config = dict(
    head_dim=64,
    init='normal',
    init_std_qkv=0.0195,
    lr_head=0.00571,
    max_grad_norm=1.0,
    doc_mask=True,
    dataset='wikipedia_en',
)
MLP neurons of a small language model. Each row is named by its layer, matrix (up: input weights) and neuron, and shows model dimensions 112-239. Each number is 500 + 25 x the weight over its row's rms, rounded and kept within 0 to 999. Numbers have three digits each.
After each neuron's rows, "fires after" lists the tokens most often just before its 100 highest values on Wikipedia text that the model never trained on.

L3.up66:507476527513582475533478507501469491487495529521494492529489528494517515463493458526497453522500470503519476484511471539492521498474475470509541494498484512460480490535492502500571508508462497466543512446485525527506483534481498487491515503449472535496503476502469476496491499531523519475495490501506520490506521469523518457523515515492487499508487497506562453506531484517478513517471
fires after: " Se", " d", " f", " R", "r", " tr"

L8.up108:473525511463551485470496519484519494537474480451500497521506543467488474528494460505507532514511513486460505470512508475503559471486479458497552498466503514496458522441486504503518553524513459500503505511485525482441467498540497506511500544505453498472526512495546425481516538514490503513483494514475498527490491503480507465451503468475493522485504495525518474537493568499534526475505
fires after: " the", "|", "The", " as"

L6.up968:497510509483524505515512484513495476488451511498510495492496494546486478551524490488499495429500503506505513500500478478498519476500490488481490480478457547502549523483463510561531523476504489511506516510509497508464500488487516491524548463481448461479471475510516533460534549503482499542501510522482513482532486521478488488449507497452474537464521531494529504543484515512533516521512
fires after: " the", " his", " their", " other"

L4.up831:500493473478541481487516494494495489527500476503523477476512540498495500500512470525506521534543501506500507529506510521514518530512462514507505500506505558515563533433468425533517498507489474493487464463522492483506505454499480477493504480508463430511528503489540515511478472558490510506521499475513468512543496495487492463525530443518468499518515503502491463491526502483538555496482
fires after: "\n", "-", "|"

L4.up296:491502513502503479501507495458449486516489493489500479492483485475491478500547527503490507499542505511456487443515476483535495501529490450516490502513500491485520489485471485481504535497509548481545467518519479457488507499500520472533526459461509445511508533523550531487467508473481484483511539499510490537535509526472515526470532461499465462502483517513535475514506535498511539476501
fires after: "\n", "-", " the", " (202"

L4.up147:474493510518528481483488485459448500491503496519517494538512544492519489488519500529462483517531501479498478462578494496474489512529518534547537461490484490481520544450510507573493517501515509547532509438468512435475531472468507478500539489478499487417485501532525497463533508529462477518511467507499482477476479496442479467505518492522503477480521549449569470511490500482517508523481
fires after: " |", "-", "."

L8.up313:520510503472526469482494484500513476490468542521540488499510548468498462528536540503470501504531486541507522482508535497525513510507481455516548448501512516490522504509481516516525536469475502469514457526490500483499502506538556478503513527511460480476474469475512464501504496518517548483510486453471463497500542545473471489511510524475456516522466507557523513538501492500503515482491
fires after: " the", " on", " to", " at"

L3.up669:478541513518542472567503455473490496482459545534476483545506514462493586524454462539474489492511480491501473512536472470494486494536483458530508498490498514524508495523518502492501477506499495497506493498527466477491492492446534486536511517465509506482486542470500473470478494503470457510493489524460517494513517521442494508499530458490510510513494490484514524509513486540520519465485
fires after: " c", " Ch", " C", " d", "S", " S"

L4.up605:504480475521514459494519490508439520534476484525493461464498488470506498517493494501453456451508509531493558525523506511536481510454489521474486537499496504476483501444476469488467480515482473496522460513534526490516442531538471487491515502494490483520507502528500516524501495539506505519557471526517501518541503504508490505494517503500513485520529501487473491491496511491516509524415
fires after: "\n", " |", "-", "202", "|"

L3.up611:526540490515474474490496525475471499524492502505529479481510487443531509499497507513472492497512469511503545550500473474529488494534489527478512521473476535524488505474459470547467557529519505553537530490545509451499468522505453505527480455475518481457454552474504489508505476510497492560500552509498500530518544550465495519511510493503484533501486520503474480514514485472528508486487
fires after: " in", "In", " In", ",", " on", " to"

L4.up493:517482498510468466513515503476459490560479473492472449497519477484461490516463517487484497500517530502497554518507473489475474520481505453476492527438492567520518508482536455523514511521502534555487480507508475480493496518530481509543531528505475481502491520506527511507487438529518505539590509507491505470522491517504481507462531502511507526515471519515471447481480550486530502503459
fires after: " |", "|"

L8.up351:500455499479490517541510523485469474490459535530531496501487484520504506495557513520469499487485458499471499488476515496480501512505489423503502491548516549497493478496481508517478523469483484512527500496507534523489497479528524488556538421491436462500493522527526506524479532492477484553500493471527521467550511521463478511499508437478513508491513510464496517498524520495509540518508
fires after: " the"

L6.up62:511537487542501534519484493534471470494465546455470453552521506518508507540512497499500517477523505524443497506557514475460479495534487499505495491463464574503541501493514507549535543453495485535492504542514507488503496505473512497537489468524480467465482498470495500467503502494508527508524469521514496510481494487433512512483543500510476509517523514510521500478476522496499515500494
fires after: " |", "′", " 55°"

L6.up244:506531538507515446536489519503537484488488540521517514525494541519513498494503511452478497523540478520517497465496528491539512520577457529517518437514487478489531480465522475530491525485522499502485520510521518458506517444498455506512492490415465490451512491509500514511482486515518496545519505473522486517477501559486519522494505484505454493479529527480508475511527499528507509495514
fires after: " was", " is", " are", " be", " as", ","

L8.up560:511482511458496478511491491485482482490475511497501481537469528507514498509463508500542541531497517446534476493564504496514504507503518522548479489462509523525518527498495493487552474455537531479439526466459487489492504460502523482509496481504510474486501452523508491475456505524512458490513504567481492524434463513469506501501511495500496513472524487517520500511520562499518487444486
fires after: "-L", "ese", " M"

L8.up494:459575517518544472519522504495504444483487587487495477497547515490522482537500493479472509514504497443485503471524511483520515516551495485486533519498507510487439501494517477484499498510520470512518494545479465467480493520485523503568459509480500501455508536514532485485495518506498510539503525499441495518461535518496518529499521496517485505522502505505495517481510531521509523458499
fires after: " the", " in", " to", " from", " of"

L6.up954:521517477480514495501534500512492456504459505484491435517508484491515476532499502524496503518503472476482480494494447463518513516522519483474507536493489539478548482483463474535479510475539486494475448505479463489520510452491429506509466504492539459456502526514542512497465507530490519505530535487512499500541480535505504488524609478510482443508541488501488481541483505503500503475481
fires after: "\n", " Al", " Mac"

L4.up486:515556528536521503522504539485492482503474494491540465475478521525496473499485516518475491479501432528479525517529461495439501507534494498537525533525515467482535512550529542493530484497489531514496460513525508509507525530495529490519474492503505501448475460448520503506519479526531482516513505492517493542509515548490493444522558500455470482455510506496475495487493511523522501523457
fires after: "\n", "==", " '", " \""

L6.up830:532504486478516470543516526525477466509518495468536490519496518508486499517519494485506501494506497523519492477485475520506574486504482476464511496461486506484528513505460486534508540485464487497483516515541485501443492500467514486473497494482469461524512487506477484450504550501494511542506480513481507485472499481485501528418512509510472504511476531476515474516510517485495518486504
fires after: " a", " an", "'s", " atmosp", " his"

L6.up208:502504513511518490525499470470486472459510569559510474521502501509495497479512500508493479460509497476493487486518482475501558502529500513549468511514520469459499441506497474495486495502502488481521482470504512514485490507479522485556501503480478506501496511517531494485525482470488487503523552486495491514490507502456467522507549486501503479478474525499543531506505525562524518527478
fires after: " M", " P", " (P", " R", " T"

L6.up183:540530518459510476532518513472451468505498536492514470527508500465503496568511468506460490484519519488466509453508490484505499472506475501488494519509503528507499482513477501521539533476493507517505529491506493512502440477489491490514506494462457450459474498459509482507476518516477524546543495511453521533511528511457471481498528497496484530485536486478510541541455557535521524459477
fires after: " the", " of"

L4.up240:536478487500570460525483483463449486497467502505495495519520518515487539498505481518509481493507476492500476493520488515500514465505454482578496508514530480462495528524500518510502506473527473526496487457488520488428494521452484486542495483492484514497468537513532505504495498487497485506499486523499494490485539498480515474479513497514500521456465487520544486513492488534502518500503
fires after: " R", " L", " (L", " W", " d", " r"

L6.up37:502536540513521476542513500452507504522464488469527506527531553495467473502513502499514520466531488496477549502550459455508516496489479491477495474534536506496501491521506519500526536488501462531492533505521497468503497506455493500561510483496431496520507510479495479486503483534468491502534522483445496508521523481449507489510509454454483500510523564460515541525484546512528540476482
fires after: " the", " The", "The", " their", "\n", " on"

L3.up347:520496477461527461531491477467510501475461566495543477531454516502497520515494479527490468504484451509498476484514470511471466496488509441564494468491515560498534523491483492503542547483520518496522495498485490491498477526503491519541545468487485517496519509463508524501521497502524497505491498504487490486489533519472510521482529499492482534498525475552523485513511476509497508473484
fires after: " l", " t", " c", " v", " R", " C"

L4.up582:534544521517478450512520501471503453479509571517554466515490529480506495527512512520481522497517478527479537487499486498504546521526500485530535520486466480471517487519531523497477532436492496508520479466533517491488517485490511515488502498479529495473500490523503477498509504517512506494504545488484508566512501528482509493459538493509467493469512503504476478473508514495522530475484
fires after: " (", " (18", " (−", "^{(", " ["

L8.up752:491502542507514534512490463486501494520497545545525456486508516535492500466507470476480482478523515499506506521477506523504508485494458486471522511526523512469439502528481501491509496499484486492500477483519529520496504503505516516517492520517482498476516496489516467482509531531521470504553513518533503508534522518500500495458523521518524528500521528467480525500506530528506515552450
fires after: " |", " December", "ab", "|", " (C", "J"

L6.up1017:459519549531527501514515507460486470515498485472539479484506441466532535471515488530510476501511541485467502506483447471504553515538499461514482505527505477484512511477501462497519523475532515553535503492511547472521503483471485504513490503480506480466474499527524477470490495510492455485540504483526483498478492505490493466527531489469488485459533512497502498469489500490541534478459
fires after: "\n", " |", " Z", "|", " Jo"

L4.up343:495500458510521509550477504503475489488478493479532494520499483498497491500505533523514468439508526516495552465508489535452501456515483468517522518471538544473474497466443493496500529477485503530517525524505498532500452499505518460503534549492414488540506511526492473513521522501502521489505554508515504498559516527472493514493507467468494531510479517499509521506495526520525542508493
fires after: " the", " a", " The", " an", " This", " its"

L8.up481:491492464494498487503506516510484479542514522526490499479519506508550497492507531468459493531551486490497519485490483507497530545525488436467480507503487517506487489513525498548507525497492513491572524505499519522507494508510496450530492526485493472486450484534485466482507476521478506531511499528487506515516506486507501465494501500526448499477496494474512501519498499541496518482494
fires after: " the", " in", " of", " his", " from", "In"

L6.up108:470543522490527514530501492510529499479502496490491491523526522489550471455535504491508499531525468543503518481473488503478499520563500502520521444497483512464508538491502584486508477498476517551557479497505549487479473529496463530544518537467522543448493504511508487523500458513523510503521504528517495507471525511490526503478501446491480486483458541471469516510500513519537484479487
fires after: " in", " of", " to", " In"

L6.up87:497484543495531452500471477526499455508537505508552462465474509503494494515527533447503463500518464542491522493506543543509489490506468480520521478499484483473483507510499496534500520497540563511507509467488494476477491513493465517517517526505459465471510495489474498521495469506526522563566570486517502510471479511476532491485524538497462554536501494484526488479495494502506508479486
fires after: " |", " was", " were", " a", " his"

L8.up125:488502544515519546516476472469482478500490499464485506520506533510494486520470443495485504488507505497529476448498502519515524504564512471459482464534481532438472478455502535505478524509491468516516490488499514496511460447512511477523484489504482471471498513498522463489511499503469509522503511486497496494473523515500479499516504468536505514552529549478532532522428524492546518502505
fires after: " was", " the", " is", " served", " to", " as"

L3.up417:517518487509526491546494498451510491505464523483527487542499486504464503499486470502466488482520509526509499452551443466490477450494458469535496527479471511515490462524480495483494560494491477510503547483495520487453461493475487486524508497508475496511487520500497462483516514485513527510479516518494499492526498490470498472469512471486503477529542499490555509526479527548508519505509
fires after: " the", " a", " l", " B", " C", " one"

L6.up672:494480515490518535521542493524451483496496518521509495510491494485527475531505501496516487426516475522480578501524503533498516501518493476488536528530449502495513530512505492548517575428514500488528525495509486502500490520462527490509473470498467480518510524526536489474503506515502498514513494506527482528502524511470510480520517520482445536480511479508554502453503509512498514500496
fires after: " the", ":", " a", " mid"

L6.up1010:518506509491554429542488527475499501518463501481537501496485507473480519549537487487489454507530501520442481484509508475526471478483468476476513473536507510493509481527478501522522523489488511505461532495536482482485482456479511486495518458501455458489488477486483482463493483497470480512519528472489498496479523478464454449486487498475483534472497570506521488495473515543519550453501
fires after: " his", " their", "'s", " the", " a", " an"

L6.up226:480510484474563509508484506486530486495495500502488469530481476475498528519478529521494480507513470504488464490518524527487523494567515510538488452515481485447494461460501503499476491500463511476556499480507518488518452530475475492497521524433506525487520483496488479495487507473470495536496553526516507503449529525519488533509532443488496526508485498473483495492469490504516518511489
fires after: " was", " is", " H", " were", "sk"

L4.up253:478513520534505470537492489454485491477492488502501481525514489490515501472480506529455455515504532490492509523546487480514535488519517514570492516498528487477500522480496483520495490542554537558508539465482505456506500509480464499515488498451496522446478484547524470480478496520513459523518490509474505533486506502461483459499533501492519467456503562454512462511526498481514484527459
fires after: " |", "|", "-", " \\"

L4.up310:516528501532528430527508479475490470499514539504538463513527500461491487494504504538485511502496461512457484496515484482469547483488509496549497491478511502485536505451510526464513539437503517501529483464536531498489465506482507521517503513466552470488501510546532495471518519493489507485498530506438496530495504535511507518470554486517500493500519499555526486480484568514526519469462
fires after: "′", " (", "-", " (P", "^{(", "M"

L6.up270:526536517529452471516490476501474483475505522516533479493502535488489500497539526485467472500515530526426533498475490515473473507473499490513535503456506538533480503489512482563509534452524531514504505496471484494481467512466494493526476523519483478465484507495511476453516434508508489502538512488504511517481537518471505501461531536500504521479477491512495470482508503519495514457461
fires after: " |"

L3.up685:527494491526519497511475514488510498492459486456485499486506542513526470532492484516528497500525463533497537486556473536496504475539486445463495480523462517498513494458528514507521504538436492540483488508533505492477448501479528505568527561483437490455515505457552485509507492531460470534549453523520515518523514513508456478511507482515502529508506484508491524473506506492527521477489
fires after: " one", " part", " member", " consisted"

L8.up832:490512476475533509488518531490483511548475483472519492484529533448473495495472496509486513493524510513514543498540487482477502554499494494454511481517485484511533514461475506524488492474478470516507492513533494507534445523504486513546520439513470454522528447478509525511464502519496522516484490469490502559498549492503504477507506499486491514493523543498513495497466556464528497453498
fires after: " the", " a", "-", " in", "\n"

L6.up842:504501468469515496478498506480447507502503474485529460547507530476521470491527502569498497485528511541482510496565469467489503461509514514501500496517467503484554490475472487521503474500496517513500483439525520493528491514487498462522536456504509487496534512500548506507488423538454477502560485497524503528502488508501466457525532453493511458510484505514553458495489529480507511498446
fires after: "\n", "-", " Jean"

L6.up671:486520507472549476518506546505501498468467478503508497496504493521534514533525539483540497496528481546482566499523527485476522519516480526477539455511468502507531524480492490544545511500491481477495520511545523500493489510520506474486511467451447469501465491485503470459492496518521498557528488475529482498515506481513508484518512514479461503471472528492538554487491517493511542485505
fires after: " the", " a", " an", "'s", " to"

L4.up333:463562550513491516513508541512491490497490513441511479490457564486521502525534492449437501512539473515503502419491514534496485507514501482477513512491500449505494482496505493569520510504462551496470497477480481488508493478486517499542508528482507496426488466486506456543502482527502457512517519511509520509473507517489499516489521519526467530523488479485503486474509520517530539470491
fires after: " is", " was", " were", " forced", "ed", " are"

L4.up75:497519507498478503502477485465504490438475531465557464548534513466545506465516526522479490481536490502463425493491471508503494506509507482506490529484523509493493537480502521544521508519529539507489460506498490459529497547493503504540503516527448536503538502503520491504533468520487452471532533512466501551485533515481500486531530494495488474504525531471497490526497514526515554526455
fires after: "\n", " (d", "\"", " |"

L6.up903:527528525481526430513506521467498486503511518478558491529520517507506537500512517532449457517504473481524513454531478476530524448542516518496508491477517435498504507493506521494481526548503541530496520471522529454481501473508491510492475544497486533441476519537514491506516493495479460516471498512496501513451489487475505459454519493537510520473463563442513492526499497494527480504490
fires after: " |", "-", "=", " of", " to", " "

L6.up539:498489526453536484515493473465519511502475481488547505486556536472508528454538506496458466515537449493482490511495460492479497469501503520481505463502501501466515509448512511491537533488503529507521483490512479467530510542539525493522509501514469499489528495513491520494502474513502485483498513501492482447510492485469489467496498505486490532517504575483485471466493487489556546512489
fires after: " to", "\n", "-"

L3.up486:520525503486492487534511520496468466513480495532515503521500490463497537506500545471492465470499541532480498492498501487457526501494495499507501461474498521518539486486462492474502546501451513478518502535514496515455481495497516507510504461489433479548481526499525503462470544491479516544485514499517480493538502533471531511481518449479484524477498485502542526538485526520504490487497
fires after: " a", " the", " an", "omic"

L4.up845:550505543463497532514535501458480478474486504521487494498486530525533492494509541525470493518545482506473502523464452477529562503514487442493488457522474551478554497480509479500520481532511502511465503526541496481505517461512473479528513470479493480485509526527529500489483502522458478528524520490521484515503493488493464474503509469486472504453492547494509504548467509486513494487497
fires after: "\n", "==", " as", " along"

L4.up212:503539465482501484514489508508481473497472487452520451498506495462472487506490492537537510448497507521478529495518505476503527482541523496479502545489477508513531484450540478524525541505489510538496456502529488484487426506533515513490503546505497501440507481473533493501521500537512492551519510549468493538549494542496528497507547465481461495472543482530534507516455551519510478513481
fires after: "\n", "text"

L6.up390:504510500481571459562492495464511469538491466485537484472494507478471484483480513465448449473519472482470488511504493497495529485516498518451522457516502492485498517458492475522497516527509516493472527494497509509523454499492451511493545495500481490477503513503500493472440506486529452494509508535513543471478519504469483476451516527529473553500513539504515450498481470512521504530510
fires after: " was", " is", " be", " were", " also", " to"

L3.up472:559516525513539477530466489467470493494492494496528458482498480506483480483509476513473480505497501530475527506514453506519490504504510524519553540529480498495550503494512518509522521501513501549505490476512547448517474549476482497512502489463498508479533485525549495518485477566503493504535483482529495528502555527471512454514526467494507490520557517475535502501489536518516495532449
fires after: "\n", " (E", " one", "(", " e.", " '"

L6.up276:560494490499514474503507553458472488459497502509535486520498539528479473522581459510468476505540498496495536442514467470511526514526472509519515517490493516496545563506501516556549491530493492491457457558490492471503511478478505487541514468488461469473505487502540506551495522463493495511510490480505493481471522481479469473508518498493463510492523495500479527507447511499509503498509
fires after: "\n", "==", " |", " directed"

L4.up168:505500482493517512506485518442522458521475476480511460480515525513475490485508486535461527502489493535533501544498471466516540533530511493435490515522535578511522517486474465507521495512537493478468470480527485518533507511499457500539473464496492520513515517475501493538486518550509500498546485494508475483517532489520514480523538469469472548533531479491491483470463509512552494484474
fires after: "\n", "-", "|"

L4.up277:483513508470500508499525500474485505519507498475449485495483500504513511533459474522496491534541498492450514511504479478542507508519515529535496490464494493500524530495517493512472467450523528542499503505483517458519490490453446490484497499525512474469501553530515490500461479557474494494571486515471552490483496459488465474428512515514518492512493553505474458488470512493498490461443
fires after: " |", " RUS"

L8.up818:464499482492519501530510470510491472489499505496480481484531489504475468520502494499473497517492482452523534453516514470536515510514512521469539504452512480441478500517496521540484543482492481534525487485506532490458464489507492500520491525484444513448510513548505474462477535544506498532508511470484517491516499494474516521476517500494468487535492486495503473542503544519505501524471
fires after: " in", " of", " the", " at", " for", " from"

L6.up296:512522469473540457524519516519511498465515542463468478495553515471528479487509497463477462494541483506521480462485522511465503512488498525487491487475491476482475513495477525517508496487485525483511505521473497487525491564491479501495547538508472486442445508507469472518494502504522478534520500497537526538467537526521529522464520538505442468501504501482487513512500509517507545483503
fires after: " to", "|", " in", " was", " not", " would"

L8.up779:502533538512468516480506460481473497511520491515493475487521506501512510550484464527495467496508515521507528473485491519509451515483468452446484533473527508464465499484489493575501525509513473508507540520522494475481429493513528501486484532510513499516463549479499463495524526520503524540518519470486481458567525562479467508489520492482520481489488490515466502452496516507505508489470
fires after: " |", " the", " in"

L8.up447:504494458539479457541485509495474475480497494433521477484478467512497545526506513478460504504501533525464539480495473518529514472562497502569485502495511490512492467484466474530458504475518513547483534521499532436512496474466509497528474489462458487515503525552502548504500487506500479514524510463498467528488526464497499520493531476530487506480483464516529513486501502526486501545491
fires after: " |", " footballer", "\n"

L6.up329:479487473520492463528501502502473476502489487472533497490481541471484517533544485516521491469499482499484531531534488506516499474506484478444518547486482483487489440520544461500480500530498485500495487531550456502486470510512515531509476513515432450442482495495480502503492516498515495538498544493487503540505509548465518507466500490458450502466457502541508501470505533500520503469500
fires after: " the", " in", " on", " a"

L6.up934:492482489519538485530506502527468480518521482550518482494479549457491513525536502494521494500525530508487522461496487555541555479485459498447547516476442467454526511511523485466512551496518489469520499484527487483503446496520492514486481497464427504480525497583496498495484501501533510526511510478510498471465529486481528478476516498487439483499519480496545488480489531488490499511491
fires after: " the", " as", " a", " |"

L6.up161:500486492492523466516492550469487490494510472457519500521497488498517552503525497506462499533507453513522523532497485496519519449542501480508453496521500481510504465488479485479526505519512509545526537483505560443515496491491449497499447521449497480525510526577501475522465491508503494522525509480538484537505534488505510484487500489509498540509471508519525492488489495482537478476515
fires after: " |", ";", ","

L8.up754:505540519493547513497473490517510488473489498499548485500505488494475483504501497504532493459521524503471499475489479488498526481523487506522476496516468489500525505508472528485510554460522485521507497481504509484446489492471490483519490501484451451472544531499511509512525554492477528486514491496512475532472492496496515499491518465485490511497534544484520482529484587547496510511474
fires after: " the", " ", " a", "The", " |"

L6.up953:513527461490493515520482499485495499517482462466499492499518524460464529513469503513516490467532506558495538492510442473477491501564480522505525521520501507466503455511501465520459492506505498496512510530543489499484419522472463530543490488498464476527537487513517501494473535512530508538515521474509478513515507539462528489509507484481451547505518481512520491420472536518538483494475
fires after: " the", " a", "\n"

L8.up68:513517507497556480484465493520494489522488506500523498500518555476519482473494507547547501520519481523517541481520484542484520507556478514482526485473475529454509485456519535535507518518492543482525496499528511513504477516487487520519489493491451510472528491504512476509478489516502532542500560498532487511505550536512477513523512456499460532515501532474490511485477514487496540438510
fires after: " in", " In", "In", " as", " to", " of"

L6.up673:496518489480487484524520484479486468485467512444538475526507526492496526501525481520488514464520494506496476488528506473525519466502491489493497509547501521509491435512428533477488545488454514525505460479513510503483446450544504463514475486480482475460451491524520456460487490508469518502526542529449505557476476533498468494505523507505492499480490505522524489502496544525538556498488
fires after: " the", " of", " (F", " Court"

L6.up434:503509492478561441531494520457506487505491507477551492507470508483516509496477514521504471527512503483522513447526474486517555498526508522517491462501485477446520452491503502513515529538503502497475542479498483444498466463464444478497495505470451503441487485526490466474501504533485492559521478488486492496474509508493466471457516508468500538521491530513552513544501487510540475496493
fires after: " was", " were", " is", " a", " be", " are"

L6.up415:502498496497527485530509488490502478505503529527548486499544565493490478545520471492489482486506548478503505477494472460535504467494514494502527466472510488478510536493470492517482538493515492487543518495495519481468495513442505467488499481521439471460469511498494487454499530494447507505503508465499509480501490481497491478457519519469502509492477505475514524555499512525509489508483
fires after: " the", " an", " a", " La", " A", " Al"

L6.up138:510465491458525499489521485518472479486496502540518478512469540434517504548546491536488455439506508534484523515523533523478520489478500498508509492516525516544482499530471495504476517482504479498506462506516462505451485499495500489530492488474444450497484512499563474516492513507492505539514547482516497524499534536482503480483521482483466495466450542498535469505516530531496484503478
fires after: " the", "The", " his"

L4.up608:493507498524503473480470473500526501525473486459533497486491459482481480512450452512544528495529495497539519497540455516487479487488501474568536521465460576498509465498480510513469541475483494516535521551488500504494481509494484485522496496502486524487480526506540478507523472539476488503518510504494509534508512532499515514512514444527449504492534480483530519492501558531552527496496
fires after: " the", " The", "The"

L4.up980:448457547486487487528537496458515430477503544491511430521517491518505505509483468509471449500497532474535476508518479516519516452488527482542509495430469532446488474465472484505496472501502501523517520489476530506508506476526483483516517473506533510457475515543485465512514496489468499487529519543493523503470446493495501492483563500482523494536499516512530501514475514531469492481446
fires after: " Al", " P", " M", " B", " F", " W"

L4.up755:512466475495507496505485501476500499467446524502559457481498493512518490516476523517452478454522441518470496507498463524479494509537495539505545518504499514502536521486480513556488538483520516499473451487535499468528493504467480461550489469484504490486488505527520527521516463532507479550536524500522505496583516520516483471518549479501500512489505483509501508471499495486503510507461
fires after: "\n", " (\""

L3.up608:483574555483480475522510488517504486487494464498534486504537492491527515530513437466475508498522491472511510528495477485515538469557527475483479481520487535494470494525479530504487499521483492484509509521528509502496490484478520482492470495506491476506460521476474452492476528528526450530541447549481528492500458453500513477504518509552508513458520524485500533532497491517507475506470
fires after: " of", " in", " throughout", " during", " across", " on"

L8.up530:510500495526540507532478502496482482531484537483534455492475529527500525467513506509543493462505504559468505519533492490517529510521465470527508498483460511503503507487495504528502508440494483491481481497533545525497467541491475531500481484500483477467534488498502447483513446533526473491550521523471486501461444507491528494497519524499484507511529541513473473461468497486519506461432
fires after: " |", "',", "i"

L6.up502:504509505496522487486496464487506483516501458496475485493512515494489467492526497542504488490517514496488484538474440480468571484551528511532445498501496478502517531504492525512495512502489492527482467501522502525482479508509524482513486524542503456458527500493534432490516526504515429490530470498507498551546500491513525478502526474474479489488501518513469468525508534494521498484502
fires after: "-", "|", "\n", "==", " |"

L8.up202:534497520481499524489497524468520501517508501492535504528499487520477564505481535504469479548532488497492498493510479528503525491516478469499529484512480514461503485481521525536472479515527506463508550505506547544526477451486469516488531518469497523474493519510495483516498450510484473535520477498519512463506517507508473485471504508550494534508512485515479471478463511469516488490495
fires after: " was", " were", " Suz", " is", " been", " are"

L6.up812:492483493519533498551477461506512485520488524473496499507542472497490499512514482521503475450517502495507522471519478499472530451507485442533504498490511563485467515465472513494492545503497468546542518511474502529482441503524480514535548487493446502507506481512470453488491502499494518511502513489457520543514513513496468477486511503466501510510523487478507510513486571517545515508489
fires after: " the"

L4.up775:504492503431526494509505465451523491508416543476528510545490471493543494473497474542470466508514528550520488505524458487465493502473479488518491468475524535490484489464465497497511483504519526481537518503505516507514471522472503451541541509484487535504512496457479490488496507508520500528507503513515499502531532500515479496469494479482484524519505529505510498536465491488558551505501
fires after: " D", " d", " a", " T", " t", "et"

L6.up88:486534528510546470504512449461527473490514511487545499505510494504507495516509528504482512512488504501503536506482476511491503435502487462549522486457501505485488503494527509532477477475543559539532481455493493488477483540470531483519524549502484497452482514520508499504527503501530502544503563509481497487543518491501505496487504471484491522494485520478498516490487504518543542470502
fires after: " a", " T", "°N", " |", " W"

L3.up979:486496490484547508529509497467522471519500488540541468477510492530482530503475491513531454481501530505520466490511456494511485492483476475528489499451510527478520497524506486475505519534495512513513529478492518492449466525530480492466516520504494520511522511487481445496507507503516470501504483533502537511536489497447522484454525482469538474496516508516497493526498528529483499522482
fires after: " F", " p", " Ju", " M", " Che", " Ar"